From a checkpoint of a small transformer trained on Wikipedia.
Size: width 256, MLP 1024 tanh GELU, vocabulary 6498.
MLP neurons of a small language model. Each row is named by its layer, matrix (up: input weights) and neuron, and shows model dimensions 0-255. Each number is 128 + 32 x the weight over its row's rms, rounded and kept within 0 to 255. Numbers have three digits each.
After each neuron's rows, "fires on" lists the tokens most often at its 100 highest values on Wikipedia text that the model never trained on.

L4.up119:152103147155145130156144140152170143137076072072159134160134114166038171105108086107147159171097117146115115131142086160136124145099044166105113186173141190126192139125171119027058152121056156091204114147117090113154149112077124135099085110125098124142132167176108120122118147100164122100049144124163117125113071112138130131140136051139141121167141152153137151079124132072080173109115155112126111112143118121158101151121118158173128165143100057126080098191148126122206095130126113150150181140121150124163145114157095136123171130119136146108154091136137093124102128132162092167195185145140127173150062112163125126161085155109150114173096105108134162108137125131166125154131068117152103103177101086093154166114115136088090165196104169086194095160119087154098157132163128
fires on: "\n", "\n\n"

L2.up762:086096104110118142159163144120117106125049076060150154158104097111121105112167139168142138155142112152133115111074112136125124150092127154131141151106075126140177149155145104088109163185131164101153165098125135151148159163128081081132137105112027109184129108159101191131081146110147119091102141122198132167164186146109149124118103090088116114104100107121150094117118148141056195128106107107142255093117112126146117133149100193092119127185180088146113093144141090133147151132152115137135162160153137169127085118141140153174181110115150116113127169111116106183074134135124140127117140137151119106109100103093112129153114144163167097120110169124178168155142152139121123116129203131141137152068126088112094118100050115174112198099176141139199169127063014190116131090113113
fires on: "\n", "00", "5", " | USA"

L3.up649:139139142157072144156134146176167111160130126112088105107090142056105159064107116141120087088112098171121123167149059189165157110114142115089109164110137171078154064126110157098019142176185082140143155100174122171135086111041093094125136108107121100156132095178097154129108165176093135100130148190109220149118134123079099125130162203139114141115140095152150103172121140155112135113157127081171074112105086132147135126079180140109122118156081163090116119169166172136140079149127120144111120130162187134136102123158147199137134135204171094143129095146141164124108111176163073093162114148143106136155153131104197081198113154159104133120103103149095110110126132176124143088169147108083152110084113095121161172130131137130156123148118131118149114124133045159171156070124106
fires on: ".", "a.", "es.", "an.", "ers."

L5.up258:060187144187149111127149153129141151136115131111156141135110171178177123075149113133138124163107169148089125127146141164065208121086123157097128115191134115186184136174092112098127088189156099131086130090140137129157171080118126109182093128136133144154158183101146079096102122148087133122128201124115135149107143147122124198153100158086103107155107110134118080137163075158130153149084184180137151110106156155168150136129139105166156150146088095171132075117122160096136073129169089113088188136059097118108081120113155111188148115143084127126109140170216080119125161146127114138097109186088119149147180194070073144128109129085117132052101069098044118119145103104143139094108145103096122107178161099131082122087083117186083121154165140120107119120145122166089100165105118
fires on: "s", "ing", "e", "es", "g", " him"

L5.up467:166154078152076132149124102159121177109080122051134078147153095106048180125085143171149157152130170157121078144210081095147106130117112071087109116159136123084122101139172083109074125150127111131205164097146141133102080111055124079121127139095110140138114130141077157127133074120125170096146163133132149177103100092103122125165169139101087059134119124154122120172108074102083161142113135122128148108160093164155102116128143191127113107129078093096191102178191109110148079157152128155067126169132137177169205176131105115163141157152085080152094117149173104149107103174149133141189131129129150141172114121158149115170127126139100105166139120192102164093130183091181082126130114113095110125120166136112084189156109134140107143167118102097198149134195160133156094142073121
fires on: ".", "\n"

L5.up672:140152142129092139155149147128113116129145095180129141104122149164156085143157144121185089130177117163154140132117144139124122065073150087090150100087094128142158109125158120130041053108108112121127121120149112162093104119144152072108127102057139136124145185121191098101114200149160119124151146138086101100179113134150124086169105113055069166081103149132091215121155136102140110148145104100139107109179110161114090125155173157171073081136118135096100102205113172152141154096136098083132164161143097156113107115139151194134099158171119130101126108142125089200127153159132140163158097132105166097120209134149137077068162090163134121196134174126110125126213094088100186079159123115132132141113070119094028174124174102107164127094127165164122102140128081156170132107110145
fires on: "y", "ly", " and", "ey"

L4.up702:138163138160124142098137111177082158127156019140114147102105138093125136141111136126121140089073083200120172131128121153144174083101080130136094113105129119103148157163124138113111118172115067076155124103179168116092166127160160101155135156149116153098139118154129101081147119134096142081094088029069096143159166168132145118116078140161148153118116181094102147104096107132100192151160157112163146115183118087137191161108148095154147085131139144089062191155082094092137120136162091131154129177176108151110067133128130150114149104124100139092098135123111111142161146133187138225178160078103095140176132148133152152131114171102171111166092100101075096148142116089101235112147096131123085149099081172128145117103148123121099107082136111118165150164111160151121191183074084
fires on: ", and", "\n", ", but", " However,", ";", "\n\n"

L3.up644:119154179069085200164132126113165103145151152124136178046093127140121178107104144122100147108104094145135123120180140181188131210123091102120207176155130122133083161130188075143187103084156150127142104120101108095118106146071133111164124152070160132146169138097101059084136103163145113172139127152132167130145060164120104083082126062089108094131142127092123147109131104159205103097131170188149096198118139099146071151108112153157137114112077107184126118116144110171151112110142174107118156128162110086124126161081166109089121108175074111101174124122124140124123116089113077200123137137134114121146092131125070123150131107147156033174096073094126154122076175174142109098149111116098097120129131105149130125154149151109134181129123170113180141152130088123146113083099206
fires on: " name", " word", " list", " called", " used", "===M"

L4.up862:118179146066173089138130125134109187185163070150146130122140130147129104157140126160124087133084159096090129112128136120152072110070163104089076106108174159162154113159144137116052144156063143089125140101154114127155104100194162095151102105106083139142117092145151120123183179066165106077178125087142178126102120102115140154215099151076185139089154080143141179080187121116124099177125090110108119123140101070151134174179160100156180114112193151140158128105137128137138128148122156148154095089074131118110142151104133131100083112121130154112088133116116117119126085140084108114144119107022190088124088168127104151110137121140122178110122106180121123108074065149188148112200136137188160088069128135106185122184145094145109140151106152167162143146144078199134134109142126
fires on: "y", "ing", "2"

L4.up1010:166166113081125106169122096174119085138185094136209078097141143139173164170096102108127162134078156161087117101112115136101090138170059136177057100186138100143140195067167093108124178165148103143129160108084084132130101100101136116076129149148086095146142097108154104129151177129097110093072138101113150115199155134154150170200102166151150125122099132124139152121150140070123122134197080147158091154104098109095128148174120157112109159137146117135129143156107098131123169133098169163086138188142103137159097158160133138104137111146117130063104124135164104128102133162149173158152176118161172116150070172121098133105138105158124143123106064168048080158127150064149132172158015108155112114141083098148110138159155148078128185069124149068106152138147156117135173167094142
fires on: "\n", "\n\n", "5", "20", "01"

L5.up903:118116095108134142081150105093141127103152147151154146093081199203085149160187106083112088118106091166169098115156066135117101080138147125130099139116118141093160108158124125103098107115141138120146134154078184144187114108154055074116150166178110191161122115060113070134107126131177122118136102203145173169134135176073061110095178154163148108063072136117120112120126102143090100090173187102170129148155111132104102166164141150119068120123134119176070160138142130099149116138098162133135105073160076125125154142145171145129131133124061146094132145120079121172124134173137075084067156112091187141109149148101134128139142085123200153107164138194141137110162128142151164100183126111106135101154116102113139173094130196093148120098115170181182035147083137146134124121164120
fires on: " Gr", " r", "or", "r", "str"

L2.up298:159151196083206101194111161092117137103124114107146160121131159079135146150176161145086129150077074146143112122133134126166092128171156116091081089170088158128116133124172179145108098114051129123148163132135143129121156071129114116063172170127147238123166115129114158135109184194099114046134134133132101069134117104165136116186138104082096088090120092168081122114158108112113110130148072096154137121152158098112105110149153139124143095123132103118111118143159180132164111154108062155096165086117029106147135175155146149143119104135111174117186097158141134169084062140136123171119071163128157107091142145095116115159120140090133118126114141183111144103102070063134134093167126127106148076119130087125100127123142044121119128147122171209105143181166127171097131182094110
fires on: "ing", "y", "ed"

L2.up367:148148148060159182177161172124114100118120155086139162074099114122108127170145152105091108100176145120117185143136126112059219178130097132077164136133176135157134139113156140143145141164117089094126166194127139086139134134160106102120146075152128117106092112094086118123140153126102123155093096100125131136195102082153168160131117056148085152148122099097111066114072103162190173135120080099100168118126130061130096089157115111108090077142111108112154077157158120152161120114157115139137088166100120144120171097172155171139069114130163157124167210141131036131126157126164104142144152084144163121147141074134189118180111134133108096122083068180114086063151180141131139105115136085123107191144185104104106187124100130174116129112135138105157158169078061079117080093145129
fires on: "\n\n", "\n", " On "

L9.up353:201124093065113145162126139138084178171115135090083117123206174084159103136096200130149123067147120139101095113077210109155130160171158108088140061098143168149100171103080130182143066181116187099135090144163152167159100082191107124097184119131112102092107113110146181130114098134102128073113134169201093139139174105148084153165049080090131110097141179172067131123104146117118134133145098108108128143134116138146109103109142141170125082142104138127119130097131205119155097160133137118134129167085117103125171152151110138089095154159155112096193108129108160147116105126093110095162127162112181101100160104099097101181166165146137146102159116062156131122103101063154098130204079100117117073166108105128103135122148072142102120149151109151106090111094098127181143154109094
fires on: " in his", "y", "'", " Her", " her", " y"

L9.up471:145167180138169064124131185193126138143150133141149146181159147155071187111121113162148106078069096133122096187113126126119100134093111173090130109099123186135089172102160118139132130168137094110079185083151170111125128168102142190177174131114108186148137098179134129150069110143131123082181198164116093094100110100144120178061134093152130088135117114135138148110173155104188125149162128158172139081175081074120122162129143171190130149073111124134154148123121173127135104173134119133157077065152075120116121108148152115116124148112096157036090130106084065134081111144151147095081144118107153112067126113156105113153110081089091126143126093093120096147076064109175129138114169174092131150106146112094112107206118103092161157114108163159165148131142136106084104205111128
fires on: " in", "or", " under", "–", "ro", "y"

L13.up1014:147139186131186159103150119090110091057107145149156197137110165147135144128165090118130111158160158159138132098019111138140178148122077134128105155165172068140152131110153127140085122116110125100170061155077174091120143129101094086153177098154146131113107102136152111074152117042153072117171119099098198149141118179102118163140119172158148065091091081123142150157106110169103143120137141150085115214145118113147081103116138165139106067191106140170110047147158149113099159165125100155122089080113132164130142085141123147139055158144124071146090118060156123127150089141122099156098096102144131142138167162108139122124150182120158184165094145149070115090111112136105147130144128214116147111145153079151159128176145144107170135094135107137155062159185114068138128133103126
fires on: " gr", "l", "gr", "r", "str", " s"

L4.up612:109111137116145126132162162135108088179164134118158138164112087047131150160139135094122100117160179135075157142114027135125132152184166192107126090122134099082109182080138090151101121107183133110110193154161128119083148104100141104138148166097104096163109145078144113190064140087146086158107127158100134133152108112170094184122171117141158123125045139142169114163144140114162156133140136145146107123109103147113123160141096155155168172126178204112086155175108141134124131144119160148124081192131113118105095199141125120144104129157124179087147125112130150065107143139157119156062144084166105136131160137083091091109137116149008170140119085121123163116107118113106148180139111075195065080162116099101123137169133162048134116110176076104165139122118102062154142084149157
fires on: "\n", "\n\n"

L13.up797:118127155080153099102088071169166121075074145171136119121113155122127111052140113166138117108159109160142108167184151155115133125113073111096121114116132094129157227149091155135121185085109119117126074152186129116134103104098077134175178133124105153140130080130081111167117076098151102155082158181095129116157094144218103149163196133183088159134094135167144153161127048165189159150140153155124115163127111187098113101057076139118160137191116135089129139078116119070107116067124145163098090153107181183138163131114139166084154153133163171160107117118168102109088106114173145145137101097142127074178117138151101107067085080125164178093115109096155158132131161127122128132152092162123091093119154138075130134145162128069193150139097131100124108090111140152059121093103144
fires on: ".", " =", ")", ")."

L4.up366:139091158152140096130077091194131121122113056185162106138108101120160153113150114117117119086125075069083177143181100183017108181140056092128126088158134118104092157122131128117163139107177117121152151095127118127160092157095104151113140165111094097102167179081164117112124131122097149132178119152101127127136142150149191162114097159170083164117126121127113121151130123154092147166116171146141112169107105141167087184124137167170140083214177124127082140140083109122117125111154130107127113158148135109125120111140140127101126122168161115141110098107105181102183089146159088135177187113118121063114181195165138217189176086147158137129086201126064106106117135127144127106128044108147101108087078161119116117166156143081149167138119105087123188114107085119056150132095104
fires on: "\n", "\n\n"

L5.up462:169150151162192121106112111105112134143061110148138064155118153123166159186149127137100055080183147118109127103079166137088106077165104046118143153166055154161117115135195204057157103202111118097144129119147159041188135123174117151091113169139149156108101195091111104127154142166132126105092109122144126132132124153080147120115111156068118093122122209139116117117142124168097147180162051106143132082132099118145057109198128213152083153147091156080154066124154148118145115148135145099156121131140101116144143101129119160159135152153131121142171095060066141139105109146166151138179132169099147161071130162111111072110140130149148121166109120099129122099117095142169146109170142121109093128109088148162051099117101117100152126151129136114110147154098188147111098118089138
fires on: "ed", "ing", "ation"

L5.up721:118174197104124139074167146094118157114136109141174148108124175098068136154109157095138112146186102106078178157127133067090144141139130143156085149130054030094158119152154171125185121132131183151163168159156103156136176114081137138113124115092138152120141126149134130166100082108121113075189149173140100151115135129062143158114123101130091102107107113087132091148090118105105164114162082171137176085140105138134149119127158082133112151134118068060130145167111091130129089083161108084165156231125122164055137112150157165184166075127182145104119130120112186168219077108145153138119184135065073086107134138162119100119135110147158162139152069127119159108154133118113101155076059152116123171140170105099131112126089111080108122144083146075158137154124174112109136124086128
fires on: "ia", "ina", "ota", "ta", "a"

L4.up556:098129055187113106145124129137126129159112135112153116156224096099093169132160148144118170046113116143119108116090114125152103128129072117113098100134210120116120104128144134135135128086118121110117165117128014129124151142085145100092111141122173131132116126097117091156102151106061177113156087141133086205109134133132159115140163162132131095101162100158067078106111062088144141105122145133173141178158103151160070174130135186131135166065154113091128137181166047178126118146115195150050110113101124074113145131144121084182153157162117160164053136136185136124070125203085122144141133193149162151114115120170119144106123121136102153123097051205132134136158159138147153138111123103157086108159134133061104166114173110082119160145121172109115137134141117119139127169092164
fires on: "\n\n", "\n", "."